Weights of a small transformer language model: 25.5M parameters, untied embeddings.
MLP neurons of a small language model. Each row is named by its layer, matrix (gate and up: input weights) and neuron, and shows model dimensions 64-159. Each number is 128 + 32 x the weight over its row's rms, rounded and kept within 0 to 255. A neuron's up and down rows have the sign that makes its largest values positive.
Before each neuron's rows, "fires after" lists the tokens most often just before its 100 highest values on Wikipedia text that the model never trained on.

fires after: " as", " was", " As"
L8.gate515 [ 63 135  66 159 148 153 114  68  81 155 127  90 108 178 157 102 139 196 123 120  36 113 133 140 138 139 102 209 151 127 131 123 116 130 134 128 152 197 109 136 100 103 107 135 141  93 150 184 136 130 131  93 149 157 146 164 116 165 149 133 110 117 189 187  50  78 142 170 146 101 120 218  99 139 103 215  65 101 141 134 135 159 173 162 120 146 129 128 136 122 153  97 107 127 174 153]
L8.up515 [106 119 109 161 136 147 116 107 104 130 149  79 141 106 122 165 107 198  86  82 118  77 127 191  99 139 101 161 113 115  94 114  75 128  99 104 106 166 113 176 104 118 155  97  96 145  99  89 182 125 198 172  91 104 134  92 153 115 153 160 138 120 141 149 159 145 125 130 133 156 129 166 190 138 109  75 130  90  89 116 150 151 111 105 143 155 114  78  92 160 123  85 146 130 152 127]

fires after: " |", "|", " Democratic", "20"
L2.gate875 [129 113 156 160 137 177 141 182  87 143 159 198 198  83 195 123 155 115 114 164 102 107 119 111 135 166 132 108 114 103  92 146 120 181 160 123  75 135 168 143 171  73 133  89 105 144 165  95 133 112 153  99 149 109 109 152 104 155 113 135 123  91 116 134 127 195 124 163 155  85 116 137 135  91 123 112 131 125 132 138 157  79 125 133 155  86 135 157 111 142 156 147 103 137 135 181]
L2.up875 [109  93 109 119 143 118  82  92 125  92 210 138 134 126 127 116 102 100 169 139 167 125 100 134 122 146 119 148 139 103 162 158  98  58 151 149 160 150 101 157 103 152 143  66 134 116 104  38  63 161 128 151 123 165 123 119 155 108 144  94 119 155 149 178 189 162 129  97  83 102 170 132 107 154 164 161 192 109 143 144  52 113 144  73 108  75 157 192 151 126 114 161 129 136 114 117]

fires after: " |", "|", "=="
L2.gate672 [152 144 163 110 164 195 147 165  96 133 130 157 125 134 115 137 106 120  64  97 107 154 117  95  65 167 163 116 129 121 144 177 148 116 183 101  99 129 123 137 155  42 129 148 111 135 119 147 108 127 106 122 180 115 104 148 133 154 148 147 135 113 208  85 108 130 155 161 200  84 155 142 147 124 114 133 175 131 120 118 144 127 145 102 167  64 140 182 171 146 117 166  99 130 112 119]
L2.up672 [101 140 136  74 126 129  96  93 153 140 129 135 119 124 168 126  96 132 143 159 113 124 111 153 150 100  95 130  71 131 143 121 116  15  57 168 111 142 141  87 134 171  77  82 153 130 127  92 140 155 137 120 120 118 180 118  78 118 117 129 120 142 116 122 149  82 138 117  61  85  22 140 161  67 130 106  78 113 133 158 133  85 182 115 176 142 107 172 135 140 148 150 133 200 121 161]

fires after: "19", "20", "18"
L6.gate329 [130 119  56 144 158  51 131 133 121  82  93  45 129 124 139 112  99  94 103 162 145 128 134 132  63 126  91 123 147  83  84 119 170  98 101  94 124  99 145 103 128 112 124 129 146 126 128 132  92  93 155 172 130 120 168 201 178  92 137 121 113 169 147 197 145 157 144 134 103 109 119  71 185 108 112 152 155  77 170 128 151 120 149 143 167 131 177 112 160 121  87 142 123 144  78 128]
L6.up329 [137 129 158 112 109  89 143 129 108 173 136 119 179  40 132 191 130 165 162 117  99 104 184 127 100 126 116 110 114 161 123 101 135 108 130  94 106 115 121 150  80 150 140 113 115 139 130 126 125  87 144 147  14 193 149 136  88  85 105 152 116 170  85 160 125 152 143 174 192 147 180 137 161 118 161 149 135 157  82 188  89 123 196 123 111 112 117  60 116 143  48 128 100 160 103 148]

fires after: " in", "20", " New", "19", " United"
L9.gate1267 [131  93 134 131 163 109 109 150 101 111  88 185 188 117 198 140 164 177  71 100 118 110 121 118 172 120 137 142 141 172 155 119 103 197 118  69 107  79 149 141 153  97 149  95  99 122 145 109  67 118 102 168 146 138 126 168 118 115  67 105 202  95 181 134 121 107 146 123  72 131 115 115 168 101  94 141 149  97 104 146  78 107 163 148 144  92 131 133 152  65 126 136 136  26 100  69]
L9.up1267 [117 111 103 111 137 100 136 152 133  74 101 198 167 110 131 218 124 148 114  91 117  85 166 132 164  84 149 127 120 147 159 100 159 171 115  74 150  92 188 121 168 138 176  60 107 164 115 134  59 114 110 167 166 117 150 181  69 107  92 126 121  97 104 148 108 155  93 162 101 102 118 124 177 145  87 141 178 143 107 134 109  97 168 162 114 151 149 144 166  62 103 119 125 108 127  95]

fires after: ","
L7.gate269 [123 161 125 123  78 182  93 149 148 144 112 123 111 155 146 108 141 171  98  64  72  62 202 106 163 123 116 169  94 158  63 131 116 173  96 108 127 173 158  78 132  97 119 143  80 118 122 118 165 120 150 127 104 162  66 156 152 150  96 106 140 124 132  98 142 111 149 125 145 111 103 143 109 100  82 134 147 147 138 182 120 173  89 113 126 115 140 124 159 141 102 108 146  96 126  68]
L7.up269 [ 46 178 129 155 122 154 136 138 243 157  87 157 101 178  86 130  93 105 132  87  90 116 174 146 170  77 122 139 113 189 130 124 135 146 140 121 113 145 106  61 131 145  81 155 124 111 144 128 148  72 188  84 153 148 117 174 127 160 126 104 129 190 124 137 128 108 118 114 139  72 120 168 147  89 131  97 166 157 178 139 141 157 160 116 162 101 103 117 135 125 136 151 129  95 126  92]

fires after: "19", "20", " in", ",", " South"
L2.gate611 [196 115 179 154 182 158 172 197 156 122 101  96 139 194  97 138 113 130 177 167 180 136 100 142 168 136 116 172 129 129 140  94 201 116 104 153 127 166  98  88 195 154  48 133 127 108 151 151 131 105 119 170 170 132 175 152 166 148 175 119 105 134 114 100 136  99 151 170  90 155 140 171  99 115 108 166  98 114 132 129 103 115 171 141 108 168 158 147 196 118 175  92 133 139  94 112]
L2.up611 [148 152  95  78 130 176 181 166 131  70 153  90 146 142 158  97 102 129  75  46 157 179 126 115 136 147 114 116 140 180 190 133 170 107 125 134 147  99  71 136 156  97 145 121 132 105 153 143  93 108 189 135 110 173 152 150 162 114 182  73  77 168  95 127 131 134  92 121 103 157  76 140 114 148 115 150 141 116 161 126 135 154 129 128  56 163 140 167 107 139 176 110 164 129 158 122]

fires after: ".", " \"", ",", " for", "-"
L7.gate244 [126 175 147 150  38 117 139  95  71 110 120 125 104 118 137 121 129 136 114  80 132 133 153 122 185 167 211 152 124 112 111  89 196 130 178  61 126 175  74 146 103 120 123  98  96 134 116  96 164  72 123 126 161 166  68  69 153 142 177  77 146 100 146  96  83 177 116 162 135 121 116 149 104 139 116  78 116 123 157 111  66 125 118 107 144 171  81 154 187 133 135 134 116 158 109  99]
L7.up244 [ 85 128  53 129 109 180  82 149 200 106 132 142 145 156  77 154 111 111 134 124 104 140 166 144 136 130 143  94 163 127 137 160 133 115 177  86 153 120 157 121 119 107 148 129 116 137 128 126  67 106 150 182 113 122 170 107 181 128 163  95 169  84  51 127  76 124  72 141  57  92  57 130 175  83  99 142 122  92 167 148 173 152  97 108 108 146 161 182 188  86 143  70 165 146  98 130]

fires after: "20", "19", " in", " |\n"
L6.gate446 [140 112  94 119 114 126 156 198  99  80  81 104 148 126 187 113 125 118  85 142  94  68  96 163  94 129 131 129 140 140 144 171 143  92 173 171  75 105 126 128 124  95  84  99 115 130 167  98  98 164 110 150 126 125 163 140 123  85 126  99 216 123 119 147 162 124 155 117 183 117 171  39 155 104 168 117  91 122 103 179  67 119 130  93 189 123 155  86 139  94 103 164 126  96 102 114]
L6.up446 [130 147 128 137  79 178 145 138 120 147 137 159 164 107 132 131 169 115 117 100 126 134 152 155  94  76 118 140 125 127 236 146 181 136 133 133  64 124 166 156 136 137 128 125 109 180 110 131 145 105  88 164 156 141 129  76 137  93 156  78 165  92 150 114 166 148 146 138 129 131 146  83 147 160 151 132 216 179 103 178 131  69 116 143 163 127 149 137 139 164 113 182  91 136 180  57]

fires after: ".", " of", " in", " In", " after"
L8.gate1080 [108  84 132 163  94 118 128 168 179 153  74 160 147  84 140 105 120 173  88  90 109 154 142 143 104 162 120 148 167 117 157 128  85 126 146 118 107  86 115 195 103  99 127  84  84 150 163 103 163 114 136  56  48  89 177 112 175 143 131 111 106 141  96 155 132 118 148 170  82  99 125 135 105 146 117 148 146 108 116  96  70 130  90 139 148 146 104 167 125  73  72 114  78 130 155  82]
L8.up1080 [148 117 146 205 108 190  89 165 104 130 148 106 102 134 130 156 144 159 124 181 124 134 211  95 149 174 215  93 154 166 176 139 178 118 141 122 164 141 104 111 119 145 136 116 122 116  88 105  84 185  43 112 140 153 102 128  86 104 142 123 177 112 143 130  83 169 135 109 151  90  90 123 196 138 132 116 143 166 156 203 139 187 118 171 149 112 131 119 150 154  94 107 162 107 117 133]

fires after: "20", "19", ".", " "
L2.gate475 [206 138  94 138 104 106 144 101 182 143  84  45 180 117 101 168 148 133 157  84 140 121 106 101 128 133 130 131 129 170 167 116 163 118 125 105 140 112 126 122 133 127 133  54  94 112 155 117  86 166 116 149  97 129 126 126 185 121 135  71  87 131 119 157 142 190 169 127 162 129 127 121 104 160 123  84 113 138  92 112  96 104 132 155 150 120 106 104 108  93 132 138 119 147 121  93]
L2.up475 [180 128 140 158  99 113 156 134 186 199 106  85 169 101 133 176 144  78 128  36 122 119 134  88 123 121 126 137 133 130 110 130 181 125 127  96  94  78 132 157 126 122 140  99 133 124 157 173  78 124 134 147  65 166 129  87 165 111 136  90  90 132 150 111 138 127 139 135 170 150 117 116 169 153 166 122  90 172 129  92 114 150 123 151 134 103  96 103 118 103 142 134 119  85  94  68]

fires after: ".\n\n", " |", " |\n\n"
L6.gate567 [ 91 148 141 176 132 134 130 152 120 111 139 144 156  75 118 115 134 163  60  74 100  85  30 131 115 181 149 174 136 103 159 117 125 131 153 125 131  96  84 107 178  88 163  84 129 114 169 177 122  96 141 146 137 128 130 144 144 135 130 152 124 128 174 105 157 174 198 153 166 175 195 109  94 135 151 178 115 107 147 119 125  61 101  84 164 140 121 142  99 200 121 183 114 137  97  86]
L6.up567 [114  45 142 149 101 186 154 137 119  80 146 125 146 125 138 146  30 147 131 153 183 123  47 163 125 150 161 135 129 125 169 216  70 100 121 190 204  61 159 146 176 111 191  80  97  97 148 189 174 128  63 147 109 187  71 119  99 177 118 181 149 135 149 123 117 130 165  82 139 107 143 141 103 111 154 143 146 110 151  94 117 153  56 101 180 124 160 117 129 163 152 182 143  95 112 111]

fires after: "19", "20", "18"
L2.gate95 [130  90 117 144 126 102 179 148 172 225 123  64 130  97 134 158 138 158  98 152 170 169 143 153 146 103  91 181 132 120 113  93 123 142  78 159 136 116  99 132  98 119  95 119 127 131  95 108  57 130 118 110 151 218 145 151 115 152 143 102 104 163  94 116 103 141 129  71 110  93 130 134 131  97 104 158 159  67 119 138 121  58 163  86  91 114 181  99 148 108  94  47 121  79 115 163]
L2.up95 [132 114 179 162 153  86 152 100 124 194 106 165 100 130 127 119 114 152 162 190 174 132 153 127 115  94 146  83  92 129 143 115  77 146 113 141 179 143 150 121 183 132  93 125 135 188 143 147  91 101 125  65  51 148 123 131 110 160 156  72 151 111  77 157 128 135 122 113 120 161 105 172 120 134 109 101 172 126 206 111  99 117 211 119 117 129 159 137 101 146  85 155 124 155 110 125]

fires after: " ", ",", "\n", ";", " the"
L7.gate1055 [ 95 147  96 197 129 189 134  91 153 179  95 143 152 165 130  98 154 174 177  77 110 127  95  56 125 105 174 134  71 111 122 102 114 139 177 152 135  72 134 161 146  80  96 149 101  84 131 146 133 106 156 113 112 147 122 129 140 115 144  82 100 112 146 123 102 175 116 137 139 106 176 156  69 171 123 124  61  61 169  98 101 119 124  85 146 118  95 113 131 133  76 140 143 152  56  90]
L7.up1055 [149 166  81 144 126 133 132  83 169 166  99 203  85 143 133 139 113 206 150  76 129  98 123 150  78  76 107 126  99 142 149 112 101 138  85 130  78 123 192 166 176 108 107  80 125 123 135 131 146 187 142 174 129 188 147  42 111 164 150 137 103 135 135 162 151 187 118 116 105 112  81 164 116  93 107  74  80 131 117 193  54 119 119 108 149 107  94 100 131 135 123 130 121 202 115 137]

fires after: " New", " South", ",", " in", " Hong", "al"
L2.gate873 [177  89 116 165 163 121 152 171 156 136 135 105 160 143 124 173  87 128 143 132 116 112  93 104 169  83  56  99 108 121 147 187 136 131 137 169 110  94 142 120 205  72 135  60 157  71 155 154 115 135 100 130 132 123  79 129 139 105  84 135 180  98 118 130 144 139 127 110 160 174 128 126 104  99 168 182  88 120  99 150  70 134 193 147 103 156 127 112 172 124 143 125 144 163 145 146]
L2.up873 [115 113 163 138 138 127 152 173 165 129 113 117 138 129 108 144 122 165  96  63 111 119  71 112 163 102 123  99  90 111 165 173 163 115 124 137 157  96 132 117 189 130 116  46 138  55 156 116 118  91  87 147 108  76 107 130 100  82 138 134 143 109 170 138 189 134 116  84 187 145 162 182 204 115 118 162 115 117  72 123 104 145 198 103  76 157 150 135 144 177 125 148 132 157 136 109]

fires after: "20", " |", " ", "19"
L7.gate1152 [147 130 157  85 104 109  62  95 148 115 107 154 128 180 193  68 130 161 125 127 126 121 202 159 120  70 137 133 102 146 136  68 149 132 131 152 108 132 148 123 155 118 175 102  92 154 156 140  98 138 154 140 164 119 131  65 127 145 112 140  91 106 170 119  74  81 175 185 109  77 104 142 126 116 120 119 124 111 126 152 106 190 114 125 146  83 123 122 123 165  94 115 118  99 126 128]
L7.up1152 [108  57 142 121 131 170 126 125  91 171  98 162  86 122  95 104 168 105 139 115 131 144 143 119 117  74 103 190 158 126 167 141 108 133 136 167 178  89 138  78 151 107 161 103  92 114 106 161 115  67  90 161 161 111 109 131 164 175 144 111 134 157 129  97 144  88 134  95 109  81 113 133  90 148 115 129 197 158 123 120 187 157 165 108 155 175 146  78 158 173 113 120  95 153 156 162]

fires after: "19", ",", "18", "20", ".", "′"
L2.gate871 [139 235 159 173  94 143 160  99 130 123  95 114 165 138 109 140 142 118  56 117  76  76 175 153 117 132 198 134  84  88 163 136 133 115 140 119 142 100 105  92 167 132 107  62 114 139 189 111 186 149 141 116 119 133 165  99  65 118 145 112 156  80  99 129 159 153 143  91  77 122 118 139 118 142  97  59 112 141  86 164 158 111 145 111 162 166 104 116 149 145 141 127  91 144 153 154]
L2.up871 [115 174 144 111 139 182  85 110 160 111 136 141  93 109 127 162 140 130 145 150 143 148  95 162 169 128 117 133  96 136 167 120 155 115 129 106 176  89 100  85 154 155 125  81 156 117 123 129 160  82  89  82  46 136 166  71 132 106 157 117 133 112 108 161 123 131 134  79 145 144 140 169 121  93 149  84 108  71 159 143 172 198 160  78 112 152 138 112 126  99 101  84  70 119  68 168]

fires after: " ", "20", "19", " first", " in", " of"
L6.gate1037 [138 166  76 157 127 153 113 134 115  95  69  98 162 118 163 123 135 112 109 152  69  65 128  76  63 114 109  98 131 130 124 166 131 213 109 103 109 140 160  64 128 109 150 136  88 147 167 165 150 118 127 148  86 134 104  40 143 104 157  88  51 105 183 118 104 162 129 129 180 105  90 121 153 109  96 132 164 156 121 185  93 158 190  98 133 119 137 116 183 123 141 128 142 129 149 132]
L6.up1037 [187 123 120 146 150 139 166 131 122  85 120 153 104 111 155 152 213 127 171 128  88 107  90 179 122 123 106 119 129 141 174 112 110 148 103 125 161 110 156 120  97  84 152 139 154 186 143 129  57 109 136 128 103 132  77 137 126  77 122 148 130 240 188 109 106 169  86 150  97  78  69 143 164 110 125 129  85 129 110 112 111 200  77 165  85 105 102 112 161  95  96 139 159 164  99 118]

fires after: ".", " and", " with", ",", " of"
L7.gate1004 [136 144 153 162 150 161 125 111  81 148 104 141  94  99 213  79  94 119  98  65 132 135 211 139  95 130  83 152 104 127 188 121 173 115 167 142 126 124 110 157 132  93 156 115 134 161 183 157 139 144 128  94  38  75 162 135 168  97 112  81 145 150  95 173 158 156 161 131 166 116 169 138 121 152 180  69 113 123 188 159 106 148 138 147 135 164 100 103 122 135 149 117 145 141 216 168]
L7.up1004 [178 118  94 142 104 105 142 127 121  80 131 122 109  88 156 146 122 126  71 150  90 150 122 148  86 166 154 118 144 160 110 119 140 119 157 190 169 107 102 120 129 105 108 162  80  79 155 153 116 139 111 128 112 135 156 121 117 113 136 104 142 123 119 159 154 121 161 114 154  58 129 125  95 137 109  83 142 174 145 167 136 146 148 153 151 189 132 147  89 138 133 139 111 111 137 112]

fires after: ","
L6.gate705 [189 195  93  99  76 106 107 144 145 101 106 123 156 158 111 109 117 177  93  84  95 124 143 142 165 109 169 148  54 141 174 151 114 162 119 165 135 160 120 106 175 119 103  83  65  68 149 123 110  94  66 115 118 147 106 122 138 128 151 122 124 140 143 130 137 120 136 205 139  78  98 119 116  91 118  65 126  83 175 159 160  96 148  98  99 114 112 146 158 178 164 152 123 130 128 121]
L6.up705 [159 189 128 141  24 114  82 117 189 125  92 138 117 167  99 155 123 187 136 116 111 164 163 132 179  48 131 143 154 126 145 141  83 219 139 138 170 150  81 148 124 144 118 123 117 114 113 115  96 128 123 155 126 151 118 101  85 174 129 115 144 119 139  89 148 111 100 170 121 147  93 132 164 114 128 149 148 137 147 110 126 177 129  87 106 103 155 121 170 115 164 139 130 152 141 171]

fires after: ",", " \"", " (", " and", " the", "$"
L6.gate86 [150 145 161 129 134  76 136  97 149 184 105  99 124 145 123 127 112 161  68 209 124 150 149 109 133 193  82 130 105 111 113 139 129  94 153  87 179 165 109 136 125  85  74  80  90 150 130 189 174 149  73  68 133 171  72 158 128 144 199  89  76 102 147  66 132 107 136 136 110 148  95 142  93 118 143 104 143 154 129 115  94  95 165 118 119 161 117 164 152 164 176 108 117 149 157 109]
L6.up86 [140 162 119  93 121 135 108 135 126 147 171 147  71 127 176 108 153 201 140 123 117 128 113 157 160 180  99 145 129 160 136 147 115 131 131 134 170 117 103 141 135  87 137  62  87 105 134 113 111 142 120 121 130 146 142  89 136 132  94 120 157 125 151 128  88  98 139 142 154 167 186 177 116  96 112 159 144 138 160 162 134 133  79 126 108 128 159 149 145 138 179  58 128 148  61 131]

fires after: " in", " June", ",", ".", " July", " May"
L7.gate900 [200  99 128 100 131  93 182 148  52 127 101 163 110 158 139  97 104 179 130 120 157 107 123 204 141 122 101 165 167  87 171 106 151 154 145 165 110 108 125 130 112 103 140  73 116 161 127 134 146  60 165 111  85 164 131  97  98 167  69 166 175  74  87  84  78 129 110 189 178 111 176 132  79 183 111  58 110 122 114 152  85 127 148 154 102 143 128 133 121 154 149  81 126 102 117  73]
L7.up900 [133 152 133 118 147 102 141 123 132 164 128 122 148 167 124  80 145 104  88 135  97 184 160 116 191 132 125 133  95 144 140 137 114  73 146  72 136 175 132  87 105 131 157 173  99 112 136 183 125 172 162  96  95 148 150 171 194  87 161 167 116 123  98 142 168 117 124 119  93  59  77 174 138 153 101 187 115 126 138 144 172 150 116 165  69  83 133  87 139 164 148  85 123 205 129 118]

fires after: ",", "′", "20", ":", "19"
L2.gate84 [135 103  90 141 176 134 190 155 166 169 113 127 123 148 150 134 104 131 144 193 110  49 149 168 139  88 152 112  89 121 110 153  79  94 116 153 211 139 106 146 157 156 100  85  98 136 130 147 135 131 162  95  76 131 103  27 188 149 167 145 148 152 136 142 208 159 122 167 126 112 125 178 116 122 103  94 128 114 133 125 142 166 210 147 115 144 160 109 161  77 127 138 134 113 125 142]
L2.up84 [147 107 165 105 143  81 190 107 167 132 105 176  83 142 143 120 190 151 167 132 162 137 120 113 162 150 148  53 197 109 141 142 171  98 154 149 132 122 135 160 101 136 124 136 131 190 164 133 137 113 134 150 118 121  96  90 129  73 120  99 202 111 143 105 121 168 126 140  58 106  65 157 123 153  85  74  81 128 185 136 150 154 157 106 110 176  83 179 128  60 109 117 103 150 111  90]

fires after: "19", "20", "18"
L6.gate465 [110 104 119 135  51 123 182 109  95 146 114  96 143 134 105 122  96 130  74  88 114 107  62 141 143  98 152  90 163 107 167 214 118 132 146 110  94 119 135 146 126 136 187  90 104 108 181 129 148 164 150 170 158 119 141 101 131 108 118 160 170 149 146 164 116 130 193 152 113 130 115 137 201 110  68 160 132 158 111 132 112  58 143 169 154 137 108 129 125 157  82 159  73 123 192 170]
L6.up465 [129 143  65 125 124 160 114 149 107 117 132 108 175 128 102 141 138  98 160 143  66  52 172 140 102 104  84 117 107 165 173  95 110 112 136  84  94 126  79 117 139 115  69 201 111 156 198 113 142 146 183 141  49  72  78 125 107 147  98 151 127 176  98 100 103 146 186 174 142 169 128 170 147  50 147 117 160 162  97 142 125  66 129 141 144 154 111 112  97  95 137 182 141 134 139 174]

fires after: ",", "19", " in", "20"
L6.gate689 [120 103 136  51 107 117  85 149 107 152  96 138 104 148 145 120 105 158  90 110 173 157 158 103 196 152  94 150 157 151 139 120 106 160 125 120 137 112 148  73  91 146  58 138 112 125 120 112 113 141  92 123 143 123 133 107 146 164 140  74 123 164 175 179 131  75 139 155 115  70  94 132 161 164 154 116 150 129  70 171 124 137 173 152 109 153 137 121 142  97 173  95 158 107 165 134]
L6.up689 [ 56 104  84  92 199 107  99 117 108  98  89 178  80 117 113 152 180  92 159 160 136 118 151  79 193 124 137  91  90  91 140  76 107 127 129 114 154 195 177 113 119 129 103 175 113  81 152 151  90 151  58 134 117 132 154 137 121 137 117  91 167 131 148 100 134 143 116 150 150 126 140 140 127  74 116 125 114 129 141 159 111 116 124 109 136 188 145 148 118 135 188 174 110 143 107 131]

fires after: " "
L6.gate272 [116 124 129 198 144 141  93 134 101  93 157  67 155 125 134 153  95  70 106  68 174 114 140 119  91 128 174 108 127 166  94 109 122 137 156 131 125 138 160 126 120  79 177 124  63  88 180  75 107  68 154 121 154 100 195 100 168 100 129 158 141 101 147 148  74 169 130 143 182 117 175  77 177 108  80  92 133 136 126 128 167 169 104 161 145 124 132 139 136 117 124 104 150 136  86 130]
L6.up272 [ 85 144 128 179 164 111 148  77 155 182 127 139 118 138 135 113 140  73  75 105 106 125  92 143 111 130 145 171  67 129  93 138 106 130 134  76 134 162 148  82 146 166 128 156 105  72 177 132 156 142 169 142 177 130 151  84 131  68 148 138 108 155 126 105 127 179 137 135 119 122 135 156 147  85 107 183 127 104 136 135 122 124  85 105 115 140 135  96 124 148 134 117 138 131 105 131]

fires after: " the", " The", "The", " as"
L8.gate519 [ 89 173 159 113 132 136  86 163 182 103 129  15 121 155 116  92 143 126  96 129 132 186 134 136  97 180  52 191  92 126 130 153 146 112 160 102 167 137  77  89 165 111  77 121 129 101 163 132 147 106 148 156  99 123 145  96 123 163 173 140 145 128 134 155 140 143 181 194 144 143 137 178 153 166 127 140 136  55 138  84 144  90 109 160 109 171 138 143 149 159  74 143 140 154 126 130]
L8.up519 [101 149 145 119 161 131 131 151 161 162 100  73  72 107  80 180 140 150  68 139 156 154 165 143 119 160  92 160 114  78 131 132 119 139 140 143 102  84 156 144 112 139 121  77 133 148  86 134 136 161 147 151  97 101 104  63 122 130 181 151 152 171  78 136 115 133  91 179 150 147 155 181 122 168 102 141 151 132 137 139 137 110 135 149 111 158 123 164 212 177 121  99 126 143 148 112]

fires after: "19", "20", "–", " in", "18", " "
L6.gate369 [179  88 100  78 142 144 143 168 158  76  96  72 215 160 141 141 174 138  60 128 111 142 161 130 112 108 136 139 121  82 174  92 128 122 120 131  82  68 107 140 128 117 157 115 115 100 152 158  97 183 152 191 136 165 152 143  97 124 163 104 119 143  98 162 154 164 123 164 151 101 178  91 108 137  71 145 134 123  97 204  89 137 185 159  80 141 148 117 119  68 145  72 143 103 126 113]
L6.up369 [ 94  88 138  82 197 144 113  90 105 157 101 120 133  88 165 113 106 175 160 131 125 126 132 143  99  72  49 133  77 134 127 164 139 114 154 106 175 123 169 108 128 129 129 174  63  93 149 145 131  80 117 101  97 162  98 110 150  92 159 124  86 123 160 143  78 104 151  83  93 147 122 171  72 143 114 137 127 122 144 148 135 121 172 102 117 101 129  52 171 168  94 158  22 112 128 150]

fires after: "20", " ", "19"
L8.gate142 [106 110 166 175 106 131 111 140 106 143 134 145 126 163 185 133 151 152  80 116 138 124 163  97 121 113 154 124 117 173  80 131  42 123 212 183  90  98 166 111 137  91  64 188  39  73  93 128  96  69 127  75 160 163 156 125 180 207 180 168 140 112 121 132 102 141 106 151 142 104 135 117 150 121 110 113 140  72  83 152 156 104 122  84 111  98 153 127 117 116 117 118 145 147 142 102]
L8.up142 [117  98  71 127 164 108  85  93 186  99  84 119  98 132 139 152 122  96  98 124 162 115 161 101  93 107 143 173 124 100  99  93  63 191 116 152 108  84 194 104 138 172  99 130  95  98 154 147 123 131 151 129 140 133 187 131 170 140 136 105  95 195 112 149 154 156  70  96 171 140 121  75 140 101 115 140 132 128 125 176  66 122 138 146  53 165 112 147 153 108 162  99 109 132 103 105]

fires after: " ", "20", "19"
L9.gate1226 [103 164 101 141 156  81 114 156 137 104 114  97  90 135 126 105 164 123 105 138  90  68  89  93 125  91 176 158 112  88 175 164 121 129 134  95 113 133 184 116 126 130 168 133  52 166 198 144 126 133 135 111 104 178 109  68  81 156 142 129 187 122 163 123 136 121 173 120  93 119 103  92 112 148 129 155 119 145 133 144 179 136  93 133 122 159 104 181 172 143  72 182 112 128 119  79]
L9.up1226 [ 95 145 100 148 137  78 108 157 103 136 153 158  71 138 150 130 137 106 145 171 103 106 112  96 107  99 193 181 135 124 178 177 176  70 127  96 131 116 184 127 120 106 161 109 105 158 147 103  94 120 163 153 116 179  78 126  89 116 142 142 178 130 130 154 140 139 130  99  65 131 122 155 133  84 154 120  90 179 112 142 171 132 137 129  97 119 167 173 166 131  96 179 159 144  69 136]

fires after: ",", " in", " is", " of", " to", " from"
L6.gate508 [147 120 136 127 142 149 128 155 122 104 105 111 204 147 126 147 102 157 103  59 139 156 130 141 125 141 124 136 176 111 136 109 132 108 158 144 122 129 103 162  88 110 145  78  75 170 199 106 124 155 131  90 115 109 199 159 185 138 185 120 124 109 128 158 109 117 144 105 136  82 106  86 129 119 115 112 166 130 159 119 166 142 153 116  90 142 129  77 127  45 111  86 153  66 149  98]
L6.up508 [119 130  89 145  77 154 112 113 160 149  93  76  65 130 111 133 126 118 116  61 121 105 117 128 112 141 186 109 125 136 151  74 116 125 138 133  92  97 146  88 138 128 175  33 170 139 104 140 132 166 121 129 144  87 130 129 136  69 172 113 152 139  78 128 109 132 135 128  99 106 157 133 167 124  84  94  77  99 180  54 105 173 164 122 112 121 124 136  91 117  73 121 170 177 167 119]

fires after: " |", "20"
L9.gate194 [143 109 126  70 135 159 203 120 178 169 118 147  87 151 152  68 148 155 124 146  75  90  97  74 180 167 146 113 110 135 121 172 113 126 166 170 112 150 161 128 128 110 140 135 100  72 209 129  94 119 128  89 156 115 125 161 109 153 165 172 184  74 182  75 111 135 107 140 120 173 101 143  93 137 139 138 126  79 175 124 157 118 156  43  78 124 118 155 141 136 119 147  94 106 192 121]
L9.up194 [153 114 145 130 115 131 149  91 164  91 159 149 123 120 109 135 152 105 105 128 129 163  90 106 112 157  91 159  66 154 143  99  72 104 128 124  81  88 152 176 117 163 148 123 119 143 133 148  96 150 101 194 136 100 189 112 160 108 129 109 172 163 158 165 187 143 144 107 100 121  79 125 150 126 125 187 138 141 108 102  87  83  96 107 110 123 146 137 129 130  81 129  93 127 149 182]